Weights of a small transformer language model: RMSNorm before each block.
MLP neurons of a small language model. Each row is named by its layer, matrix (gate and up: input weights) and neuron, and shows model dimensions 208-399. Each number is 500 + 50 x the weight over its row's rms, rounded and kept within 0 to 999. Numbers have three digits each. A neuron's up and down rows have the sign that makes its largest values positive.
After each neuron's rows, "fires after" lists the tokens most often just before its 100 highest values on Wikipedia text that the model never trained on.

L5.gate1057:517487487558543577446496523477456466513470485490475434473541511491499465481376473493564565433507550466419589494431502547380571438453447505446474540449427514495427484468487541533488508496490538631579489532370530508451605638451453548552437508498442366495495529434541556470583554581530512530557574558500540555507460478415496517502479474525529499435520524550468454459511433487451481521510579479464445489532470450413458515476399500453517501432481453547502567582544509475493486507449549490561530534518444491517532501463470482464495468560477535513498540509490559514553491448544478541
L5.up1057:443555566558524441449519419520618446536574529527499520456544455511534544438516538464582520517468437524549456539545499483570547477596511545454436501562533459533539510535558526485568490460503586471607523517471437499450611562543498577405498457504616522524442509464433496523508563473477512485480525571449497460467455446378484440564460559453461539483498601448402519447433462539460548429425523551559406600511562449449485544433509483396491524580563481478545455484556551504443624525408435411607562504506454515536604479493485447554516537473465515551481512507396453453479505470497526476
fires after: " |", " ", "|---|---|---|", "---|---|---|---|"

L3.gate55:560505436435479567474410498459568475480521460564576492481573579549451484548532478479600518536578502515551563438549537596507557454554590549463577503416508591527436501562571488450530508421538466499476503502526513488515378569587398471465453494568531497605512502427547455441563474504502472480443449466579522476493459557410529430448568459477421467453502545467492487491489437417513602411448532594442518491480477495497487498536539554511487557482502505504443529422490455526515537489526426439556586608470541443551505517539484434479465491510504573464535539505517530476520453484468543612
L3.up55:545536414454550502557444458489410542513550429571429459442583377514579497532631444508432478478475444450598492481511533483523503509570469524469559518568511413502453458518484513489446506525464499450430501565488439476422438506468480548528458543520476516550516494561504454569446445561592416444551579490534475463466491578493522541524574601493468454423564510469478483437536518452476571582427493552468505468405538508489498516481496565395521501464439466489604416419396528570539451458447549510546433627429499466501543496476557441449421560520617589549534492466481509529485521512547521495
fires after: "s", "ling", "val", "ten", "us", " is"

L3.gate1180:546456552514494599463523471546471521502482557540467397488517521473450524487464434501519506540475456535382537524511361516414422521501537470497516553479557524482429558472477568419498545510552483481526542555491401511510502560409538542412435494513489453454519378474475548550475541426518500420614481493536383565518558519475506583609461531611448587453435468516479550457580454552445447489540481514578451523527537574526586410477459569509368568523500540517451541509504379486470548543403510552554534501473532517482403432559506526491532564523504523494503441546402518419533565541511574475
L3.up1180:406471541444567481458572461525563557437609496408475514408498477517452582449439447464584465562602514436535488415540435510507456568464538543442551516407455497456467476503440465384464462407538384554453407534506482482549497560530499462471464489406477496494478509488572577502529436498491471519534533489501513486554476528558513526468417544498525561576460451476513476415558465473571460528459458508468491498457477513557467519506526457477469451511471502398403487501561538443584536525512520577578502535508439493509412475469551524444493407482523504492546420481430515494479413502521441536
fires after: "0", "1", "2", "4"

L5.gate1694:514486518563517487512425576558430462533587409479608460464514486499485549478446494464508526551484473514557491454471525484569409492488584528595542581489459583502533514538583473466485488502518482430520510528551383546525515493646497517551586401554475453401527548481466397421367471471476467501564542414587504506477524450529432428573551520472415457380529423402482558494507486518513426525437474554454490583414619504480582426559531432579480478519500511448529484559459527549538498515556585506572524520513379527521511527560611370524505415515496427459589463491446426525534550550465434547
L5.up1694:478519507502526537507459497497524574594448519542480498456489472441439494506508456545493618476457572508416525469499535489525471464473498483609545487569470436494465466550545433491543510476423539449541513425480477431516423438480560473542520460566473536437488430470489557494495509502510516566414568519479535526543467490530441541507464447475485548424550518413445554466444545539505531498479497445488522543480404456444489521575493603446498606399468480467430450567451537490659469487443445445453493507432490482518596363438410501525630479579554503454580517539592497485437536414493447471
fires after: " ", " E", " D"

L5.gate1916:522468477580429444532522509442579534491563480478513498474522500424485420480571400556511565459564438539437512558436476528471458608575393595480497524517465436478480480526470529458599467434545499546525458521490518503474598494518564520534484526456531534490601439438525449426473530442477498518481454571468536444495462553529589455468472556473488529456430498443419444479457473454553474420568442575528567472526536433554432415495534449526475532437549503509542465544474491540437489451574390433427491431436480498517454604478523520563466499480483475542607493458496569579557467379555485471
L5.up1916:447404511377487471542533465406371449503529542489527432559529630528576505494503570494442507463453569543464480492537491501520520609484426460544436434496434451469568446473554475525443484499527503432445524367608501504516523468546472602477463567449441439579484585526453568542430481502507468519460539514483521471485547460437442543459481540495506430406432474574484475491489606411492487498556481525512573477553502452586474397534490437468459583546486552519468410521472401433549567537439553558503476594526492466380446474496497566470435500466541565554514408472535508548372499447529618477
fires after: "1", " ", "9", ",", "born", "0"

L5.gate1116:566582458446472488443501549487603467540450516438596512504505548545548558489473531555474615513470553540558551448571527599545473508434556515459523563503582526454519489505525467442484513409460551576502518491500473471553447439500457514528510399509463511508561460552448489523483508573537422498447450597477479618541493490536589495557578504518532533518556578444468513432570460530520430441473457522492506544416586490406461414509497449520527484484495588515465560512461481573428577486508514515510536482488509438465427604570449522454444430507528462418557458502549510474499462417455553440
L5.up1116:493404516422494564525553410497514421393520434492579494452592554513532527481562416486519578487468443464580502428435455555517461443408521547589469589424493411439486581518445550526409541470596380528517523570450538615453522478545513562578515428533530432446485489506509507417508540579461502433507466432428522512586409555488438515466493594457491541462584416482451496456464457441425567436508536538467472373476439454604588621523453587532511508482528503426511454452458592466464510357531550543549538346578547568544549506507563623408459490553584490576497436472506534556461535466548432523
fires after: "0", "1", " ", " —", "2"

L3.gate247:462576590518423523519501534518474476488613504549482530439554433434401472477492498519416605439489441468583432510552458534539425415457490469396560514533416466445513510565502453484410577408481471527485462511524462488469569483573536629600489483474512585596576427532519553430490528511549607552560491519492545452584500461454531467505494438524473526558511555533457523478466513467474354532478580430536473425431476429521508519448450467481538510571485523433493446388500519554423450435479525470547512492464564473526521477479583562533470505550607555599474547422422422440567510404485620513
L3.up247:415493549465386514474521575533549463514542536465421469534526456534552479460456460474497575439372465455535460499493572535513556500459470473508528579521458494519525539475468507501491537415475472491495454484555448415554490479505505495580531426490473481469544456402483568498522506513491459541401598505446582509520402515594458436525430459506523512576480479471432502485561512430542464594426517509457540517520574550461577528475488426501439569581539521467462473564532506544498525445467499503436609470442507407497458461462476471521425592497484511373481534482403462517568560521488506463
fires after: "9", "0", "2", "-", "ed"

L5.gate1971:434515508502538552634505526545525510520560502501511573447530545510524503608513561510597502443570521514429527426541433560463435602424418516552521475489445449513379505621491427430498500453527505493529548452450416504513479591543545461487426465597484446484535419517424488461547547447547480540490491490624507439470453455511508468448529535504565503456554477529528495502476547505545428495503432551459533533466523521565524509538571507541521564627473512427404409434463449492493470449442516496469478507477414471588452472464458529567513470573543505578523439564516450516478441501467415567
L5.up1971:535555580564527506421515449508478401502561463576529462481482541423548507547578537516468466539494579495549538517493539524601496491534533476490491495500537555482501483523531434526549478443489439471541437492451539465494369519534552491585559460528458483466432450445444486515392590551509510460454509411524424582471507457510526475535555524416529496383528469505480513460489572624577499466539475560468418490458606560461484487508509599444387485524570464648406449569508411467573464505575561466508567515482503492459530469468472487569457504551467483465502452432546640599442510432439527631
fires after: " a", " U"

L5.gate1686:437560501528463490502481557418503482493522474508438583419537510543570540537579425450520528556488439515580503360425456534474575529462422466461492468468520464470495500518387484440465447510463554539572462515522507528484437436546472509577470486519490462515517486462553463608459487439526612453507553538526454526433439477510477455573464509476514452477485530550505505471433542476508499495447548514435500491476630425445525519547414455509389474469575553496454464512538421565561433522482448563516468462517413468472597437560493530540447540508498523483511478460484426455442462544486537478
L5.up1686:430494563531539533456490461556573534493489516546504475511550560454504553532524488466538504350458464441542341549534498506542539552516546510417500570600577468390474476549534440453574485498520506492483480579443502566461493429488466460488490476470507539504444547494506481556493547550508507436524533520527450443498467478549462470472531524586531526544501492434508477596468535466487469493524531590510582501400495558451510458530515545476480395549463467531467519473525455445551470447576538470421580491517597472541492537503561490465484502550531490535520536464537543537448414457541412475
fires after: " |", "-", " New", " in", " In"

L5.gate140:442490510549417451492514459609531510467456554490508491567550468488560576609600586544526460513536515512417510473547492488436530561499494488506467492489493473536385539445530459598454534465562543485447568517505417467482437563511485523475571463569525580473490347488510471419394535538468507442526507553502445459548516555441452454460405517463379614492441516497522504467618452464607556528498495475506508556464578452421413431511526509422485452546519549518454448431477528506469450579513487559420594490504533518550480476494450492536435462493530438497493493591585614618454485446470467531
L5.up140:519418478496533405537464524540455501462469494535428485501504515486405490505538438485389496435482517494472475555478414523441498415509448586452504430547531490433402546495510518516436473485458517539491594560469489514459540476527506362459382504544464463532606392480447448508521548522459510500609481532434555474511446520510469547476512459493510514424431504501572475469509566489557532557582472443500466553506475573540548507467544556485433449578520489510551512549435487513553548514449473512508526554421467408512470544535433567481536431535548536552508510569554500585467573471511494456
fires after: "1", " ", "-", " ("

L3.gate2030:477452573477505549466441475553545533459369549414510538426452561487629470452555504387514494504491485539493510522449556467529528515539397545562470502549478389456492621490491529549567417654521524431506538517581474418527504493543420515494453517507567462547538469571532405404429427486458485552567494463532483414524614457456482471520455460524408555485416544523446477508481566540500468497563461429533425419558505432397512531464525496485508484503552452501478496485559486446547525431506530532454477552432393538492476446587461468545574456493477467500482507543498569516538411464559533440
L3.up2030:599514454531471465500485521448464481607516460534498492465522594530514577476467538535521477445466534439534542440557615534533517527449499401566502454518437481488432499549468516526567479533447479471476436503464532480464497532478501533545558529528506492518537510560442474357449519426591416484535431552461567467497472514552409466591432532565517510562429523520493447545535528548540450426474543539477488512509470508481462574553527525572543608468503482518425408448534477580555566405453510542578513442459497454496579492539578495520483483526451487542564494562520606496532489458447447564
fires after: "\n", ";", ")", "r", "0"

L5.gate922:501464592535534507579520443431491468442526481487506467459463496445503503610499409553593574522541533475562591539460550522516444508546451531576451493517448573412476477587392517454482544478515520521449518447510535482450586449532460531540495529411455415525556469549526525479406426456461472432550494531512498529514499441468571451517466487544478510539500477364566395487463514480590565564521487549429524485531611477505450477410555486482524478429542484498455501546515443575484371459350471471494529550458493481564525490443368498469464462433500574492477518537437525481533463553510426443
L5.up922:460534473504484473440507490526491501475535494521539566514566394568558546428541453509546499475476522531476486496502493499435515521432531466393497515561481472491516486523491613516479456529507451553537469559490596489580513486493541505434578526490435515472374513486485433544538575640506436480459626520527514507507459574469462466475472556457447479542428457516466557447502447444503387561547561472533442521575447500532632494543501599400477495445496481464425527513527556528383536543529461502492530419450489550477556486437437531482579509516498431472486488463614493585414421464484537476
fires after: "1", " ", "2", " |"

L3.gate990:481459468550544440520433425541507484499519422450498519399519530456542455566529459463442524567524452479462409588638542394486514559490576527466522529508477550548559454464538449456449476548623429522535494499539502582567488479497466505417455545490527494498436483587464506468335573484444481418522497489504518503509491523487440509497599495489432540452561473525474390488490448520527507503566422506598452544432537575531524563503468449458530440458490461478499524496477557394457504480508588525440523484459471526662497470447553559520481487566546443405522404554486550455497459541477559515
L3.up990:422569497541526537438583551505566465531494479580568394509550575551392526535486537459505472496554517504505554613478497602481496620467507491480580500550545453483446440401508411506539552545550468412472542510526517439528496587454498600496452476419549553491492478509436412485399511462454495486437469579465488559512423470380527441512453510464487551469473559449456518576501518480509489416480557523523545562536549462531525504440549462506466456566444477540432570496441502468422459382515491481470570460503460447614503500450548530487428431510498558396582417473456553433404461420445442419
fires after: " the", " ", " a", " Ste", " an"

L3.gate1239:563428540528429431539487517554532507541537539582503615531553543529576478491447411459582502498545465387477442530559529530495509435512592632499463524541455553620464572495515597521487438565490441517452474470508513525424474523523512533562465469502541582485541451505495520522488478512445436586478402504546523443531575506529553545530532539514550539530504371583535519535570391366583507481583506507467531568492459511431489546540552444534540438488480590518511410558453532543550429379508484546541493526528528547492431550508454563415462526558457501482614500505451538457450508483464498601
L3.up1239:553526570492516439459548504521567482569573549612541511565538503561513433488443460450579460486512449479485499484440446551486500456542462551486488511528581518613477516488563514522623472506536526449511540559550476547431538466567520428492524533547509568569522467566510428509435560485532560590480495511473428494477471487407532503490492530473576581490461467685525519534618444503574516448443492509587460534492460464496535453507472521582588512537489419497540509489507553510534444484556465604542460528456568554458416464548570577414560514550455487486649508508485549468559569571453544536
fires after: "==", "Early", " and", " "

L5.gate1730:530504543333509466498542511489442484530451423455472627585509474489543511486461565581513422473458459477502533530571546432544488493395659561485491546562461496512517443481479495454490419585447579378542491471399421457405500522471471548466427451460579430460562468490441537453441507552513549527424547546508533589472486543492470467554479595446609521528521506415566532367471444522466479422406462540441493435474455423531518476454490475517538537476488543531500464402478510507579481423522602504560476513442595460607494522489444460530546552563521458502424483603553436530507423595545519503
L5.up1730:480494559436452542536632523552531448494408534536463423544691637492527460541542449486516428477524529477498447465530505499533477569524481504542449499562540553516523525487576492443565474543498363559486476505518548487554522510512482591516431528497493440531530514520567494438443440479466640479481443526522462450574510528582527534523504493501486544503546462514565498452464548508456517563476453510496423541455446491506518505471547507531510545463505510473431446419498586507477427417484498520447534479460422531498566496503506393419506513501501547548551436545445476539468403490423471520
fires after: ",", "2", "4", "8", "5", "1"

L5.gate1181:479428495563560565510416393521522579454567530460438505476474388554506476473583474458472456456522515586504548517460456341462446400472511476475449477514482544453514473518503495595564518508582480573491435558495551595441500481509463501451474486463524536464465577380471469570514597487576518484604492547552465475538475492515497542514541452446460448501422492574568418450469559512401425466485492559441484542548514484512467444445518388466522447484570514491547482438565448504459528558609532486486471513425450449560525519557555620459497490462523512520505483476527520464592432472517531516
L5.up1181:576459431475549419527469536381552469482587461541527538498488440468507508524512447491526559480558486557619478508487665562528414563513480463569443527527452513516470510564409499430486600503552514484450576511449437393435512547429496505530473512465401499486500491469479551490563484537569509613510566533544451475504517488517508474540465537491511541598524520459555443522595442527449474440425548612459483589533440508439467467505512524476472420539473441485560416515453553468523553463428540413534602506376508498505455541492471519422595520505489571566539529553513471456617423412465461516
fires after: "9", "1", " |", "–", " (#", " "

L3.gate1964:529499495505530477505466563495546452498553415479407490461509469567487474451482474508545524436513499488495492500480458462501543418499516504541512505568509461352430398437531492577476559482555478503543395523545420566486513476591600509480539449510512534486445522468441548536516445579515459534494512397497472476449563427542540475481564551466491430465579431537534442375520530422594460522468486552505538485488566431483572493459408466552432391428499544466504444494471537532445495572463531498504497560573523472511470510453479464380555455456495550469365486575555492537496447447500427506
L3.up1964:523557562526508540572552492491433466563549439528413490371588477518495570544546549427610612509499517529533528425508434499506436507580443592510427512457522475467486460357482508532546488493534426443527519505486457497466510516582498554396492540507505529443391505472513568441441473490487525546497513462494600489474536508392550434482378437485484479586508563439562537487470603523472427448537484482590494481545421387514549505505430402586573440498509426404427553477492551497518409518469560421444502525533460535516559544457502500431526561517515593518478414502595549463552514424495452485
fires after: ".", " ", " |", " /"

L3.gate1190:454446466380526501497489451518516497476446422551479421547439493550549515506556427502514557423521565478528519416485478515499525527386509614547475518501433398523525551374535475563582450579514420531537471483435474505525467543481521521498471559496517435457551456404500612477487397493461628477551547526496342478523546500557418507456492527527542521451453512462444519520493537560574590452558452563509624506550562462513471519520541538485444449482513481540567551449464509456529532487493419548449585516537465434527492491431507480522480551468451568488381584521482496566423440529469478473
L3.up1190:428436573518526389528561486441432496450440415397441488465521497489508544505589511428439452504422423514547436576581416508452591523446566463573545478575507391505463437505485534474442590524620456479529475449508593440541478475428561490534561572503532507467406520540524438519427472505460488489434516522577517523444541451449456565489520491467532504482522542476516550533466484467411422466562544455562482591437529488595501455507422469494551456444469508493568544536505575487473496476447532457602481493554523521486467509527553517556512492467556542553498427502506525545513547517421494510
fires after: " is", "1", " a", " made", " an", "0"

L5.gate732:490468526470485537452527448474421439383517537475471460579495516534530465496533531468493552483479409503517539640503555410482490520533505508498616515489554537530382478566483560461469524383485514551481570483508552488545478563520400455515494502492458483455506547488543549533465463540520426443441540510586514500446469505513533480579532551537518396534463515553455488446439613461484585500433509522504554475504540465515427568424477430494480379532459516521395463527477429500564601495472557503363414565494551555503440446507450513496454462503440542595530506416458426483375453403300472596
L5.up732:432566570434546513533514554476429437504531461496513517429530483592521483507513488472499458562423516502471367457418601533449494517478532502542426539599560618510438501472509537479514466452481453508467586534471652529680328516494519546538508472526478561467460612441484501478501492538513526559552532534533472514502455485469538479481486487447509556468467529500604495502554542547569566522447563563522470523527520401453497498488502532430559499539486546431484416551473559505512550518510539543489550457560506401490437432532495537558440516438519491540570514521484453521421454570479539476
fires after: " ", "1", ".", "2", "5", "6"

L5.gate1407:517492497537456546464465440518581492453469556484500536585400558504499487447509521698531563468506519349580544421495535536564503503392578475617549500506516555484464448574530467460452481527464460520466513445531419508608537400513537521561584489572471512396506425547552488386605574459543485434534516525516423596608504544492528569488503528561516550500493461485425450476444548541470520452507537472500525607485374555490469539484548472492466507503517519462506517569497428502553572577445488547518527532447481514502500499466561561545619563492463587449533521509489511451500503517491526458
L5.up1407:521410473470481498516446557486473435458492481447508521528419533463598452541598512540537530456440507492517574494474414588504563544506524534525529495515524439530499484532610503440440487570485540462511482530481446570469572472504451574531541492570476531486481483550538457415547557460529494523518527528501520494482502503511548554511505484582489529431410528520489430451442503593505534548479492532427487449511473639504458551446464538530493606448556503513521543524562422509479511450534389533500522511508432538464574509451469525529565455564451510495468548561523668460524510431547492463
fires after: " ", "-", "1", " was"

L5.gate857:478501472559578478467490533488474469485489522500539427432451546537402553392471446428529522471467516534549435377505538503521480430512420517606446524382462515503430606557448421616518475522518458479419468482443538480439449510534585553514464468455514456447482434546472471537529647459494518510539536460434563396551481457614605506555437474483471499537470496595527462483525471485474419526561506454499468547555393517431536543540519485494496427449430574474472444540573530560437565409539409500467572574417507551514443503461559513514565569430503384522501485460528524518428544490509407540
L5.up857:505473534547462521442446515476476435516502461448555441501467601531522470459516475436492602541513499539450478457473478462500442460462505508577565423447549452520461523525558538644525512500469410431486453458408405465539454454423469567453519501444567583335460484432483525523560591677517504514517489497462549424469495457425471474531437467478527390629532518497476546485405448464534513584533574494590519523513465498492509555500509466481497491483450550516546535486555582552499533507434575445483478477475472585559447433563557443504514479545440541529411551511607507475452460448555477447
fires after: " on", " On", " "

L3.gate1729:507590464535508540526463523437516499560525567603505541543501488485530548511587450552485656494505388579481579528470506514462476535558463425503545518510497512547415424484440526510448426490499498504471543463501443519508545461520498497462463596557531552444397428495582556470435479557529621522541610597652501527569562565472430517528524514498459566556484462507500447497551545523500518452508470364472484473560472589548596493497456464492475439516368438477520458483521578445592496541541497627433496538554527419468525525506484506531530489525536537565495464440495510457497450545531516460
L3.up1729:491555385442598482514512453465580494465555528517546594495516471533578494507503562586510410426528547450420475467537461431472555543511559489531459495537497483452427567460433504446507597496425530436543554466486496451521424432433392550522522475531469516506468461576480579529558494533471508509492440541546600450547481594497413536463466554474495520458460537469496527465508572429423502432509446429404521562552409505570481519499424503493420438589427450525440464410552552451517464458469333454426460410450488480522485416539517464518631532510541513467467458491480492468499538423554472621
fires after: ":", " as", "3", "0", "4", " that"

L5.gate1364:510517504537526548504402472536498487475467586509393586418443514556428496461560629551457490552582520538511507493557505498483460458526476436583456413473541417530458422504479519499478501454449601499459538544419527470497490470447469546515473531620452474548489507478493468515432389487498457461523554449516495443571529480453442384492538521493476509563505391405378570504507483521460451518441434513490494517465512564482512553423553491423500564508553548386457508366588506514540556559396540554582474524465419485528440437522487644513458519523550553515518470530497460500582420450477425413
L5.up1364:414484497566474489524462541540384518434521507437446525473516449446500579549528458438472462430470464503534476458589552550452510483554515518453458535543447482464481483498404541549494456475492502479592464507486496427491442526424591449555500402478470519483569510479423523622437503490556447475444513542532478478524526486555594501539510476556472423510534568542480490540510490469482507609461354587545517470551561494370445523508540551473521537503501517461539556456463410485474464440506508521613464454509435549403562545466493480534471537479473445500566495514506567470444445508465535535
fires after: "9", "1", " at", "2", "\n", " "

L5.gate1188:488476507580485537517541446502501470423543508506512534497510491436442534484509535519487520448473503515574518547419567560498442516522483540450467551459566489434573599590455451453594504513431418615606543569481518560455641373492510473520481500550476487555514498421589608616502489502413467473445516483516506441538534546551481523439421495484525526425578550449550534441403438497522461560517510451493521477496455502486445451442504518510497505539586562547550463537556540534456525491449434460517478537479502503557605535519507492486546474436507471541513518479482563526418471474551597478
L5.up1188:609405498587562423474576546450513564406512494414417451543466473602589467523511517509499514534461534415529474419508501546493548484596436498507454575449548509541541468487446456467474507558539447479561496536543462542447597513415503507464427470548412531481474473500407616562464585512499451510509487615579543520586487483554527520516468491538558561444504496497385539502431530506530543632514605515403462526500498528585391515439534508451544480525513488495462431465517607452507539564504539492552542475545507555531443473507403462567487463473451559454600553493485479515468500446486463527
fires after: "0", " Preced", "9"

L3.gate79:550454525430532496464478478444492552451446504545537461457467521515533395537518453481457501444559504508564434546554578587550477446474495594546494590485495522474597464482421462519545460522542488436458520486512462544488552500507486467545535469506489426542575400445359468450453469555489456494565434542550493557541462498545506500421562593503478301563436506517465576517530437479416478406566536479485511495450592517445489507415462480517534566462570412440434406445589555496488479437562460574477429504476455582504461588471583537464428529524340475489512468500518507458433578505545529522
L3.up79:427510457492529513562554526513505477506500541520497531489514578518529466567550525559390557494448526524491388509537493513483590507463470484505388553527527439517568495432356473464485495523516522513395405492554410498412550497560489442504466478497458572512546505469492405494534527486513478434495459543492491531594495521588552498540475450528573477588397469527511565442472460498466621433529537532514534450518546448448448421508455390465485588471542484445496445573442630535471517410510446508501531548519469399463534491470503498487577476403471491463550508485486507483550547413517444512
fires after: "\n", "1", "9", "7", "6", "3"

L3.gate811:430602495498457517544522498509478556504551524428420557445536554597499506496478456535521491573495573531539542541445539510531485465565511544427466619502509581498655434480486467523455511497513451474564508464484469521391452527463586542439560474450475456481437476510549564574495458523513500466525552465541468565559405551549533488463447477482538539422401503555537521537447488463571553475508494501508499496623549494450489472449385457374462522452565447437440492558519470453501461558363438545399502464460462420502547484545443445453360500534429529487484462505439561458412418488529496493
L3.up811:502535486465560468491606448506567472515541459594553562492594508433446547565434506441617499453509491503452465474567398526562478458529506483459375588550567562584531610556477471505443518545538512527548491474489438481551456488558568478523486459414423581573525476532380494473436448506422468502534538465481603576529452516502518539528438500563459479441602496477406476500541533490476483487460395460436442483540510433401497470437424462495480504489566568533416381530466417499491512478573419510481509562528417428517400507464493453638574577492460482524517494506444537508526431524479457534
fires after: " ", " H", " Sh", " W", " St", "H"

L3.gate503:490581516554445511522450475556568383513429508577613500498486435497536632520522515456385567484509559561484414516556513427419497520568469553474532482471416513515407511469526551431416446623476484487469479540506528507504464462556419536542529520428461458480563463568509572505455477489408442488442546521534566508517397560570448478472486480463517561587552510466472536465544512557411472401543450426453427536507537359551501464535446464517467496444493417474464426472592550485526493396562577490572485522522464424490473548504474558445550527525494460530455630439420604504504468468533585493
L3.up503:469518596492526439493469461495480531534469429485414557465459483557467481594507592389431533443400519504478421452442444581464447428426535465515453474570468461543492513513449440522532607435497483473543489456527483476464507412437532490388433489435483588525446564458374485453552437461571445506500558466484572494549487440515562447584646363487514451532494533522582547472477482557505472453517494448494502508417496500488457481482485426459466433591574516457507543431494531500385460503397477419462525553339373566469464518528523554545537485426530509591604446447423534613495528518551476509
fires after: " ", "0", "1", "2", "3", "6"

L3.gate851:496532532582473441603487530574398475540495507426465501469511481518519537594543543448521421542557491537465496425484416477609566516496492498515549513539551503493476442574485513461445533467506553527565510448555490458547489507523468575452645486441512450484615473560575540441441510499473491551467424446429479447435457560475492420466444536484437440567497574467459504490476473524468585576479451438548400516497481496423538507496459498490493515480463420498438498506528483508534503575377539583539569517550433567664481501384470530403442602532452465531441470536462655439570538541498590430
L3.up851:513444412374548492526517418562538442552444536569518488447557519560464495525555438499514596482530417633542557438459476459499495509437497501489542522591521465439521462525479487532448594458491509539531509431553527490480416581559508515433481526652559457496466444532512562382441527602441505530460532444427496453447530556464446457483502573540480505559496541545415468487533451483622525550507418449534528487541540458492546503562564608491490437530481526461553517552503462562473512518430429500468486499506597548512527453544516500534471546469396597573454467508516519522491575578504552481
fires after: "1", "2", " Z", " Q"

L3.gate1937:518437437448430560574498449501502531501508409528510554489500489501530515468579474458546500529438469562557522492488503587571564507458518530484494523459556545551541624536459582513569492512512517481576457517472562518463501450541472477445485525535435385497501506525560467436547507550462476557550518502578503471496534589487468435545535531511488553538466489499498495506414457484549611497477530553567477478426457430515502520564464476573504546513518426499531489467533513526416411522499439492503502523507453512578491554461584579535520541502486450486500489505502488454499563512551481527
L3.up1937:503523426479548551478421496483540603496550435477401494439507541543423525523541504549524496509431460494502407521511394486457492491535501443499482551531484538493450465513448512463489451611507508566546393569470470492411537473510439484453503525562533485513527420447551524500581605567445533548479601543485499564545496457540495508533511546529527550472447505564438483394486442554557474528516541431573553480504558493400423448507469445545481526449517555480486540518491572451576501489574589519527518561428499466466502506456517535595513395438516454581475525568462512525460482467444503445
fires after: " ", "1", "2", "3", ",", "4"

L5.gate1762:533503421419491487560570502478412485482428509554474460433513514586561484519499509512423526522501437467609466510532538498477520439482439524507505493492476479486487527575515505483516526536450458620431515534503509411539524514564557593502420530427475511470595543496600542476446504506537547482504539387568549477549570580413545513448581540448595455582532464504513502493438511449500550505490521438572571480527539378488572442589452502521500504565556492493490561544456463546546535523521530398577520471577483405579583504521487557543511397537517559536539530541550519519453510459490500533
L5.up1762:433436491497479529567497535559539510509524483479522569550502509450491525528498507389531527434414511457510499502564526588440488574512511562464471501589536478456455472552547462557558518404389553499575530489484489518484470479462521491618434470493546572468489552395474454581527551500476526493425563504502471506539590537349518515431372557512473492440582580479555514565556518467490537462469490546452483504520508478530489505449553445499507517436515483553613525598501430476540436481454482460555550446621482455511485514536419562486507518532414458472429469425560459494507461502455539566
fires after: " ", " |", " In", " in", "1"

L3.gate979:516528499515519537554499538638495474492479592479554515467558602520569464428398612533480510499505550467461494519500552459496510570464497539495423448464500508478484510532539524500503481553492534411502471531598548506504596491465513543501574608452549435476443432435484471411460532457394570438451455522531435537515412536489554573523457476418593489512477610506475446531567496501477406463486465579538447558464535412574469402478520532484446394439489510455539452593497507454550393490455521462510469556498446538511444415538619430443515570484456506513528469576479573462477414517539473517
L3.up979:532611503447464522523478495387441421501512558451557478498497551542488462544517545435420514472439530468461560506434561500488519599590486421468509471572526613448470566563418565461500503632451431466425565538569506490476508449443475444443486547447522476657502427532496510424528529518578443513523584486493495535532429466505517479520545532474634515596496562443534508517589482446553510576513556536459511541531561500367433479515551529472564483514502527525430469557475464499488491540534497447510443481444603471474487428470541491425453473424560559558602504545543477502467563473501492496
fires after: " and", " well", " ", "1"

L5.gate1999:517571535582455550565549455473548545471489490478586601466463471446473462398479581454535532460561505579474509522462525341425512465440529526538433511462519405590475568492466501544520623555431511487490470416507428567556607538486503619475469530443515448460477447508435506463407424431579487483499505510534560594578495546411522418564432444547560522517448412590461537417546472550509468429434539419407463578467481520481542429519503472479447551467506531513457498508440420506523506457552497471452458486496518528500448468517486594575482497491521497455468499523476547525516406571503581534
L5.up1999:474487492399474448476529466644474526511493455478556561551413507507536522533389436559554582443507579585506481474409375361463557516598542497464582545504515508527431530535530522477519471553510461460479418568502482431446461504441491570465602463575530486490558434582493449482464484536535550447491478537555564505495547548586514409486518493540502563508515518582523456508554569532455595564531500429411434465559558572417523563530535552474559471515499530470434542530447437357430494510543531546551508473427450519520571591403474457471499395521509487548554559585541586516485560488434572451
fires after: " ", "1", "2", "s"